Part of a small language model's weights: vocabulary 8192, 688M tokens.
MLP neurons of a small language model. Each row is named by its layer, matrix (up: input weights) and neuron, and shows model dimensions 0-159. Each number is 128 + 24 x the weight over its row's rms, rounded and kept within 0 to 255. Numbers have three digits each.
A block is one neuron, or neurons of one layer that tend to fire together. After each block is what it responds to, as a language model described it from the Wikipedia text at the highest values.

L6.up302:151113115116157131112121116125130142125076145122153138156118133109098130126175114122138114126142161140138144152126129134155138117102143119164143094115120142154146134117133131138116140086176145178126170144143105100128094120108100112106094128136147118120096135108172195093137127105116119119078112137133166138159144121134109147129090152134147121106140169116136133129148157104057134131069112111131140109154124132132090125140107131131157156078116131088100071104091124142137144123119113
L6.up1186:144104100105124150128150096122106136084111101162093171167130139110152149136130076115143146096115146119152130112169104164095088122181087113156121163116119149152116136140131130138113139126157128102125132148119158098118138160119142126132141065131109172132135119116101144086161166100094120103106114099184139108116119026144147125141104129147124134119103127121138138109141117119141089103153141123093134121105111128109178122118105088114130153110143141135142118165161098171138140167126110
L6.up1188:162161153137152118110115121102135114140133124141157117131147169151135141136114176095104136121179139164129133112111131129106093133095129113114128152149151113141118145114137105155152115123123137104085136130133106088149100116113125100133162111156139132128116109111162150115103143057152128124073113127098152126118164140058078143139140096111123099142103111133112191139120149141113147133116117172103149150167165119150130107119126158121149166089149106108090130122156086119101134089133107
L6.up1222:160149122117152123121131075155146126141125116128155086158115105158113137137133082130145152131162135090152117151094131100121107074158146156147115120130104177151137144135124123125084127112117135140048140142105149115113135119128077092125112116104119127115114124129101158120110165138134126162165117151128168122114127115123132106135093136162102146103144137139105133132149124139125130081141112109137099133114125139153121091066132144140146128137081125113107099072109127140107103101118134
Description: List item separators

L6.up62:145155135157070127092133119076119134103118150105122119123124145177107162152134134086134113137127127131106116121121148154131082109098156136157138148086137062170200111128122150147140065150129126114144121200102142090133159116183115126141144162123120156089125131130102133175148117130126138103165157091128168124126133105104138133138135144087116163114140121140113157102105101111125115132138146145170117128146127113168151118170116161111129150116110130142130136112133146123119132143115108
L6.up698:154098159113121157097113133132129145140112123116146101114125155139110127155136075095137088145119137139091136143121115125117129129127165146138131120117163088110142141182117161167132147120142162137104092141127146079126115153122149120126137118133116122133144181086119132080177150087155148110139139121143121161135115115084116138155159100128118144143118120119126094178124142142130129163161123119102138128123131069167096142150122112136128138122160113133170150135112105119153143107117169
L6.up829:131154136125066128125091106083120138138097142125127128138121153154099160106111123095148150145161103134126121146115135166119140090134098119149141156149127141124139123098129109151120090112148138101082143121156159115117112140089105109143134142171162123113127158125087158101083096087092129175116116121096112124122139090101075128140081136149163131174095156107143130156155114162071106115095122113126076114144128139149083100108140122153129134086148146091174127123106135133145127205123086
L6.up1251:102150115085100140095130116112114138146140150138144150096122157149102122115119130134118148160122099160137136100095183136111111093153147154108134147131170113145137134106132099138127138140123127140140130092095132141132135165097092135062147113130129136151146138125152147220087125157106104138153133134099151131081174130133140154102100139102094135123126126120104121154110154120134101118123159140125140199097118118138165121162093162120123147124088143106108122127116169134126139171093161
Description: Label and header ends

L11.up54:140138178094157100107133088100083103139154118116152102089170160141172108142094227106133175124141132146122052117114156115165087144136105146150133114172164119138134116119081120110129156150122094080128127107093119162108133099131115067121118113113108151140134145116156172116140155115132093149125164121190107105107151103098122131145115104141127117146098107089129122147119110111111140119118128106125112120099068139145123135124106145121134115124140138119133127153130153149116144130098131
L11.up268:140116167116145144128173152129086142120150074114097153162121101147124171133100107179118166133138100159150115137112128100166160155079110109094173149132168133140085110173137144134121100126099147173137093099155082127156152128086147149177134124136071167096123130096133135108116119103114109097084123098123135106138114116164104130132142137131148123178095151117123110120141158146108175133128088128097156102150119137099128162113108161117110118147106071118128121144106111149142076160161128
L11.up333:113082138154111106170078114145092114135149129173126126101149126131129137173158119151109109100180114108153146102133143118090144159121125146154129142119120113175156068091149112099115099072129086166144127093113090101123119113170129137126147114111131097125110138184117156134138135115149135133117122124173162106106173102150099122105119090150141120123104175153091153149146098122140147167134131136117175137157125115086124124174169117112172110069165155140148112151103108101129112115115107
L11.up403:105130153104108104117126131121143154107136110158090127097125142136144128137124134081137102145111094115152118126148135151089132113115122096157093145171184090105102105124091139155140134128137096094134130077140166125098129082169150105153154143143140136128088159146089072152145130156119155104138105175124138120126153140147138133109149168163134131091133121132111097138140132072101133101107102125174083135117085096151152105143112148151114144105169133128137144180120076106123121161124167
L11.up465:131079144123120131179150102112126155095138122167122114117109070149103135130168122125136114146106113160131115149141100099123108119133153106133102139136150145119159130133128126130138135061106095132142140108110123128130164123158146133133148133102163130174094165093106129158148128118135075133127111128089153119141122134103149116144137111173147079123102161133157078138124131128117112165138125160140104153160115110138122104136096134163146164109154118150125088140117154131147155125109165
L11.up506:140143157149125118064122115121108084087116130133170121118155154153122102058155127145115108153109173150126148136113181112122148169160156137110162140111101118098139161122138155119119128093092139068152166145153110104060152116141119173146118128135134119170160167114131146146123127115167173115112140146100126130125100145143128109123109155151124119101099137174121069124160155119108128132121136114104125131127112152119154138146156124137123161135113089104152137154134137127122118096132114
L11.up510:147134163118166122128123158155097108141141123159102108127136134127158155169162115155178114123115119109122091117137099133077106147127141117125129137121118128094100146148084129138137114122118111087149166130154164154166136081114114130161102112130107104137154108147084136130170089130085047182144091124139105070139130125159137104138195132121102162140100152135121105155152137112141108159136128137097125141138137132134132136163147130186152107151121103158139111126135131126146153132157147
L11.up644:138135111164137117125120127149128166152166121071123130107120175094093136166124123119140133158115120134132135095153098109126143088143163124088130140132165078114160154108163135093142100114122144156152124136104140151114130128099144192153140143166135193152107138150107117145147145151106099075124130079103105170098145106112142156093167121109141101166126129096122124138106108161131093133126134116128109155191096096158118127136134166125109141103121130140098169153167115091114121113123109
L11.up789:134071160124080153139134103120143128080112143142139189136125169122103120125133143078139162110128133144114120144134098142106165115160080120156089105103134125137150110109178141119106108122098124141118089147172137141104130102082159095142083112083096119147106167129085148149194088155125139147157116143131126130117108124164156105114087094144150162119127128137110152110118133106130145138137192141130147118158109091138140093149151129184083112109160086151130135102135146097108119115121125
L11.up852:118086113167177097146130097129097123120137160153147104136139139119105110140109144141158114149080116130133128110090146115133083142113091118139123134101162130141115063116099149140112128085164109113133166156125114120124128135122149164125143123160148159155143146143140186129177147107127108141127128106142114167112134146121158113121173075119131118163049141093105103143111114109152187131099154135149114173170110110125131110124116173142152129099128080159154124157119134126136136141154155
L11.up949:107128174167108111133129138140081126138130177109125143119145128096142131091129127134134108077173124146092138140150104138149124152103132120152133142134123130129145154135135191134165106086159121158159124140091093119128146162136167123170129085101175162090105143098127129106094134114162148140127115147158128165122132145159135127086147152100101100150094144146137108166113133116104138138123123142131166103157144155139103127127143153130162157158129117177134130163142169115123137091152093
L11.up1122:099126154137143140141125113121106130130117132097159132127138105133156107115129134120093122130095137139112124123156095137081097080103104149142084111144156139172125096105101124127096150127118098111148106096147102127180074114139163121132085129136132169117153148147149108134126131154179164141121124161196094165102163089110134135163117105144079126129099123149120129145109135109102125161133129109104149087125150129132117129153114128097128121114127138118123136111137127129099142169106132
L11.up1131:140116144145135137141131110114084119100141115170108153164137116136127109135122123106078119173158101131156114160100140142161099203123132092127128132105145124132168102141124168098141088146094114118122082180126142147111134133136093124163091094124174144142105144102141134078149126112140078129110115118176100149149100135108097121149150113138139127138140144120155119069124125161109150132165161093139125122130148124106129107120134121145134148118125136114148161116129090179132113144113127
L11.up1265:152151136171131137164139105131143138079152102164096146101133152137126083159124093120156133148117129139136137165101122136161123119138105088130123108099164141091148170150107155108125131108100116125132089148074110124110109104129132115168129131163128107116163174122124134164153131104138109174145101099121140119108130098134164096118122128128100168127068136091162136123123145162123106183152148147071138158170094124139129090111152107182140118126161105135112134137074146184126102169141169
L11.up1273:150117088147130111151122118157111108135103116127141102148128130084109124157156146081150137138119143108087125153085117131098170127133098119136136103137131093123119117086103158165145106114142173148121113145163126157155125133118142161141142134126142106092124175114131123119149131080125130135126136091085178114090147164124095138161167132150174153121101121120132123136102109103128117149136071130095100138112106150226118111109158120084100164083133106124099146172102143148121158107117113
L11.up1279:158123145124149123138146125110127119151107159147076114120133089151134095140131087127122147164142117122125175102092132160133156126146179095106132176107165111111138161129119182097143091119143118139132111139117174136074115152176101146156143149153118144156137115156148094137132137141118139099125140153178121099125144152103143098156154102098117141150078145164158121141129103112140143122164167153122104104111104121115100122173119110115114119099149102140140148129138122165127128145097115
Description: Table row-closing pipe

L11.up29:135112139150140094120123104095105170093156122115147118167137137111125163126107155108126130107125104140145090134110170139116135173116135117153089138117105143130164147154151164164108120067104129137103109079163109112149128128139102124109159125150144156151119140088112124126156109134132140179096079125158119092114126131152121117137142118126108158066138105111132111123095129144121095115150145180106124125117162112135141196154097108077103146171136112095136144137089135128160113162135107
L11.up81:133167089164128128122145106108114113118154166149133127125135126120139107103121164114138158156153130146134111118139142139126149128073126137161127175116079132067140148136159115139119082160193125119133161143163111166111111143119092148158130143186132111091120115140091148069181142160146099148191119153141117114137086071071090116113131152138115073148119163123129142112139137163097149081121145108108132103165133123129083108067154150163083152173175090114143146135137103137130138127144132
L11.up275:099139124147145135117126112126144152137148099151102125106092140130155105090099172117129150140138163124090132119104149120138120123142162146155085141098157149126199118139089131108153117124172109121140125123114098143131112114139121090123159150102143151102122136123144145165106097100145112117150114102146146126143114091071145100113161123135102127138086134183137073094137103154118131112145147150152143129070157169102124155126112106104119155120097104147172152107133149060135095113143075
L11.up305:123172051136154139124129126142111121052122153190162103165117117147094167150114152137120092128135141118135097121128142123158177103142122129146117166167093138114134141115123140146157113124173106117136130104164123131133103117083118138133121134168125137125088157158154079133134127133137104195168109146114132105120096113157124131115121147135093114154113104156201112137158150124120121097150133155168112126102121172126109134148128117153057107163105105141123128144158158119076104108169133
L11.up654:135164139115153138113094127126107170128156107144095143172115155086130114122156141109091127105122107114116146138122133102117104145144125170143075128175129162123168155148165104103126112110150067156131150148120116148149099097113113106120159130132137171122088158117140155139124126160076113165150126105121123090144151127133114107129092104109131151119123139089122166070105124125124103104124123167137157131073157114114111167129074130117096130119167103126163111123138165105119135157147089
L11.up668:116170104137105098116082124150120121121150163108065107161108165099128114125124152122095124134144125132122137129101132139108084116129127135151117174146142191073152135110117133131157115143182088067121150144115099144123129144129122128111148077177134144137110141118099110159155137124108084126123125106145160104152128091144129120142142174110099165153122077120161078117131097100126122118115156166119120122131095132110078145104144147138126146158142127175111144103143132098131108110187111
L11.up683:093146087134128149149105086135077118160128114130165131113104142091082156115140118091138127151135145130114135181162163125103097143097118159125109165189146150121101124132154168155151143106164118095101105127151092128157138104110173170138148106113158144162097132165143096087124109161132131160181146161157142138118130147094066145125133107086077120116111150148161157152157126129113126095155126144121104092174154112150035138111144130129125130122106110113134125137081157120098095108138127
L11.up692:105161131093138148107132126130104108178133134100155085133110166094121137134111121123082112111121155157117145147095188128155169136130128124122117166124075130161136169099135115137129118126119158117155132124099123135141114122159113077160121107135154115112159115127112105170116172149120089110126152098119075138144153114126126111148100141101148123110140169142144124146096142076112139090161133139126127149107120136101143092127165164107135140152118100093147168134124137134148147117135075
L11.up760:135138097121168139160103124139123132116136133138086136136112187119107147101158107120114119142107144147128123131136074129126121143134130156131103154180136124129141122112090100093112106131158118130137124132171113116136110155109132118156161111200172130148131107137123103084120135167151121142175116117139154073145120117100087148101126135105062132108181183148143142150127171119119119112151101156145097162130113139133114149130089115115087148139167102156189118122141160124097139140123120
L11.up807:136122107114160130199159137147143117154163161147140114147155146154132174120124155120129123064099097119113126087132128122157099133133159111153118116126121160134166115114137113111113156118148109127146191126126150149119087121122106151082155089189141115095138114107078135099170129147138070113126127147159108137092111121152134106124124119129105106182119139136140126093132122165105079143159098174117107122130146122051150156138141126138108144153168115108166149136143158139112124162125154
L11.up857:102156129161154120130104092211139145132151145128110130128070137141125132148124141094121110189142141115112146170111155155119075129096131095135124116159104140110117125140148130164170118143119118100171150138137142150116188065161097163114118145145095137127142082076152113117160090135123139145136147122112119098126119111110144165114095148152076120114150120166130119128136155114103119100152121083130168106134110113078132102119135112136143137118117128161181120121110190116142118162168106
L11.up864:100130114137115134154125123094157147143124130173138123112135136101094149155128151109119148147172101168120160056151160122117165090118121148143161094127090137112149110112117117149135097196141135141137156129147125127142125137101114187146138118178165111132106156141094116138126122120100099138140081112169115126129101125111091140112137121153097081154130198148129150132163157172107096107147143078088092112143122119096098101137133145166094121157179112112156116131147128175147132111128100
L11.up873:129117076170132137125123096154080113124108163098135123173140163154131084132160161078134096156126141138124118147089123097174117164126136134100113159118150148150133128112151108078114123157129115113088104124127113142136115111109155115177193100152170116085121101151133126133118130132133126140159126124164126091120136127128074110109156098115098162141147176102166136165129134157112088134137140142126108136105147118169118154095158116146164159139123123099166135115126109117154117116113154
L11.up981:145120110143125132109096172115097100096127129126101120127102116124105137141127133146130131127114140136147134167085138143151126178140118193107089200145089128076102175076138140099109145142127090102126123157161122089169145092143122134120153091132152181157100118106101110125126093154157086139165168081141115111136172101131117106133115143129100083096117145144153123136131130163146129126139155188144114114152113141111137133131124118166148130156133146134119171097147119124107169118168117
L11.up989:154149105118140147156145096110104118123094129129156140147128140113126107163106153093141116151177170144093114093091118127134127109096158127129130164119158170126106146131087111150144097130131150106151112189143129153164147129078118115115117121171101156117126098175116138098104135166137068172132114148171134110143142121076099148167112108083109083111140111108138153105143168111170124101140145125153132124071105161170122117131141097157097131137129093106182110150131124105133123081144102
L11.up1156:143160131147122172170142121097162085133120186118110131128139160098122138153055148110128135131154104151145105135158161129121187121120136123145065126089111155093158125161150155120145093131119135143156151127133110163131130132121135157171120126185125074111126115131118133094172169183120110113156123146178129105131150094128101085088125098118121056122119123134173147152124124136118095140125114094127103120149128186115100120111123136133117163134180087140155150127112126134124136166143118
Description: Before a person's name

L11.up43:132144133137185099147168132155077102101108138150086128080157151115122112120122167123130131128151167122158160129092097093117132154180156125111130174087182117108134114106153122137135131086113153130060118156092219152100133120160118123133100113149138136120143124175139126067129118100099113144165108159138117097134126148123113098150129104132137116113123146120145103133114129145141161102114143111106140126133149109103109142122161153143101150109094103121169150165126138183101132103095146
L11.up154:117116107120127105112166099170150113125067146141122146120124118140111115119116145150082137084175138097171107125153133086121130134121127140142102164102092160121172124151147139134121107126153157128121117153105080111134113166162123138108132099140168123140118120129115114135157153121130101124126098135137121146116091137130135189166071122158109129155120128099081093130151056112125118130105128105138144098131167105143104149135112132157155109119110131196150149114149144124126118115135140
L11.up290:131156112177100109065122128165134121142089103134141189094133131138141166132107120111121149081127110122169100123101119098146144146123073115145127132126150145162158102119116139137116117101165106124098200139125132113158132088105116180128171124124106134130102124153138150157163138100125144124085110140111110129156112121192130069129116133073163164143115121142098136151153113142100115113135129090143109138141159105105130147137164112120077132121108073132113095136161188127116132121117109
L11.up297:142148114092106080159176129138152122129114131163100119136140113134116084136111181131130130135139129122131168125090158122096116116169123138162146116136168128170155157106131107137125115116143117126143112121160119113125122111142137098126117134159150174119093144131128095118172120150104118117129115161112123163119097162124118139152131145109144125142163128154115149161125088138127094120160101132139091145079101123158133178158148133130102131141105082115164088166194088135159150118141103
L11.up312:104139140129196128133122138141101135090177121077181124118131114105163117115097183152121130126161123147131099133131162120139134103072176143165141131112128110094133110050136138194153102123141130159108168125152143101114129111069161096104098146128154125104101091119116176152099150129123093102121117097126115130123134138096125132124126102138147150124153143116155157134104116148067130135130142124128118143090147101124112098096094136158116166110107114131131116161153132141097122177101109
L11.up454:169095131128065100153138111152199162118143140117138129115135120160106097145100129102142140130097132152094165096125123100124136073146125098139101149134141145117132094131132138137136135075184166140117113156160133135103138151143113109123123105137101141106131163133118114115154149117146120176165137146138130116157121076066126093150097167152128123083137150144151155153086158116095111135138126119113150118133201125133118113125103122142095162163103100114123110171141137111131128148161146
L11.up517:089142115138152116126150171134100110107143072173116122138107159113142137146084128092135130130134136101123124113091142145114120137155106163179181133129148092118139144171129133130125105141138145121168139132165141120119144146102137142100128126114119171098119126153123159146176108064123100129148093119066115126159158137127123133134102115129165133136138154135099164124119127125139126155128125086084131112140179120091139138125120134151109135133085174081102177131115125086101129098124102
L11.up594:105144154154168120175161120145120113134118159188111131121139133147110157119116166096139114131121097123144098160151100095132085109105128139105136143138118114131174131064161124078151158113127196098105098094095141141102130130155112105165116146139162113097143124175099144140120131114136129124143130142138137191131108123181099135166106118139175143123143138114112139117135111099080157115119115107123123102132130119103108149141122138142144143131126119123142110131127081073116109101119122
L11.up616:112110135155073070055143093119142111130073127101126126088124143155152114152112120142148091083128106109141160106113146131114102115136111110137095138127077151146152109148154143122147111113141130134125104115129160104129136100173113079109133118145132117135100125081109184140137088132160145132155146164118140073152142082147129140168123103114174144146096122125145136121135130149120072129135118102177106152142156100135165123096144111179120135144111105132120153129163168149112131103099159
L11.up641:176151107073134100133126087160161137128106113094150133075140128119108119147131148134134141119099130121106121176128100096107149106157146105087138130108133157103120130120156144093133080099142138148141117122157179138093168160141116124140146129161134132117122172129126136142117141133102145127137147123131153076129153129105116054140113073159169133142137135178076153099145171125143095112120151122124129136166133124078149161125125157093125139118141124120135162109148189128104174120076124
L11.up646:152125124152137150095130141166146132100121104119168159075129099141145100110118194154126129119126129127094132138173135075128117175162126159108112164152128164124099157175155141137104105157097125168112111148107120122123108160117171117103171147126129105094121112143113137120134120130109112134072155175122111123150141098132112100181101085118173125149083168113114136112087114171096166105147121140121134108144141122137129130091156141139144103135162089147130144095149120168124115110090102
L11.up673:145154119119092110121107106159094118119114118132129103118126114171127098162091127147146093130121125137149110137114132082090119097104116158128108156134130161138174157127142180121157105084126166120126112157118137099119160146123142116116160173135120117133144119116116120074159155137115140143120087114110143146188171116114122131164138117160171101116096141154109152135116123161086149131088136114191115160111161144114128135159148116146139142101086097116123143120107101143129165157131092
L11.up832:149165142079165082139111112162130115113112123093144146136074115161143167117116122136112110147132160126083114159126122110116119152183135131126134145139113128114122115159146085147112107125123167153137129150153129119163122151141174088090128110139112113133126093096124143148137124105151170103120112156132104091142152076118118125134101125133146152159103142135085142127111077134120145087180137135143107154150144131152125101128131099155135125112159062117106096129093139114151130093135148
L11.up938:158119115132119123133117098171132135090106093156102108105126062176091077111060176139135103113136130164152139158133108136161140093113154123092123148143096138160215105114146100131119072122163107140129149099141160119142123143127186097091182137160153072132143123123147148146119157131132105122128119101152121153143144107135148096132116104121140132182110132108123124134140119171097161095118116106116100110150146104095164135114121098152160135132109103136109145118170136105086114165127152
L11.up1117:134108118113159098162103132096114121126103061152148177125150168146106135131157125125130125130135116138103146118116129118183147120124112135137161137116084134143133160156122131144160106076142079146079112136105097070124078094173155140163133161160118129134129136132116138102167126092084100111131112173146144139128103123104178130113124126166117139095078151095111133116113143162081162085140124072092128153130157079133129178121157126149113140103135168089112134152113119117119126115126136
L11.up1142:146144146132152115138170133158087100128125139145114125163111091103173095156088124099126127124154154125082155133135149120090080161137111137147080168110125122114120165136143112178183102126166090121156094129104148103130118137123137080130127102122136119113114121152107151116141171142068174162148097130091139115174165096106157149136142107149129149112113076102167156117175126123164139098113134112115129158133119132117113174117103128096118119083084143170126118159133153145110128126105116
Description: List connectors before next item

L6.up166:144136149145129122114154128117129125162170132094161098099148115120082129135147102094117137149113120192138136163130166161113129137131126161117110136136092096075153148099068133139138127148169133094126116124142111092130129132147120130120097095159111132147123102142130133152121127122152102168146112075153146134092113112167092134100132156142173110094117107131108127106150124115158118088178111118136132130132142136106109152099119114154139086111131193113160134128143100150143097096095128
L6.up197:086146077117123122154139129117109117134105125077145116144180153141133143126163128105123150134150147127115121112153103162128166111127150134105157134086154121109113123112117121167116120134170159065162156146138064121154117134102100139150145066198119116088122120146112122154175174161141108124144133114156114155122143123110080132124146123179072085121162133156157133135138158120115126093153161133148117109140069137151093120099156132120129107117145120100137118107120129138156114138095101
L6.up482:106155074142112105119149142109128133124107144145148092131119118122102134112171107122152159116135114154134085117098118128105211119124085129153128169098126097120117151100123125154072135185147126101135137146136121146106106125130140158160132112173153111101161121138114142118160133160159105147172145117155113133132104089096095119161165110162086078125136136164142133143158149146118100114178142109126113094124127142152143098080157115151099137095138099084135133142139107115173104137145113
L6.up497:097075128110135135139094107095097163090121076124150122097150107173126151110122102110094110111122126143117132095159134138174120119118132086124154119113186153127146138119133096129128123125111091121163164156115113158147168091135133096136073119144116118114141107100147119092199122100114148139136155097162157141095121118142075144150156072164120106117160166187124101134128140110146115133113169135126135118114144078151155140123159112124141132160133107091121090137113119108119115111133129
Description: Name-expected position

L3.up1194:139157098117126093165091049102118154117105161168130097142127146093171144136159108128098150113157121156154092141117138159154162127137111126123116147063118132126141160179085150159092141153119094130125153157128113165125111127109149131139149137113088132154092124111083158124151159120123095173124101132141131111174124140121082144123130114186108138083099153119145140154157146113122069132091121139152110126165124142153123130120132114107144158120107130137122153139106076162167127153121133
Description: Table cell abbreviations

L3.up1032:127175135102118114156136096166109122106137146122091131140097171124191123140147179108106111157099113152099088169125136109122120097097105160091091183110159145129147120145159101114196151163146163099124148132143117116125172116079112156130126121134094142105130081115119090096114124097131119123167091144090139140100149108135127095109091113140154124143104121107124117145124121118145127128160154086157121104135113127096157079126112137119144115119134130171141135144160088113121147148101107
Description: Conjunctions and word endings

L3.up538:115105147103105140143116108080125158077166104112134137121161131122169171159136154125138107131176126094121108112140095079122136132130113049139126147119120122164088121148114169137103117161135127138087118148113164122139150193072118138129122154146136146152098127100166171139141183104135158069147143128112106114166136123097176157136144128121089096105101193144103109109146089086096135173065090160125110149093094087154138150134162146098140170148124143125131145153167132145124155142131096
Description: Line-ending punctuation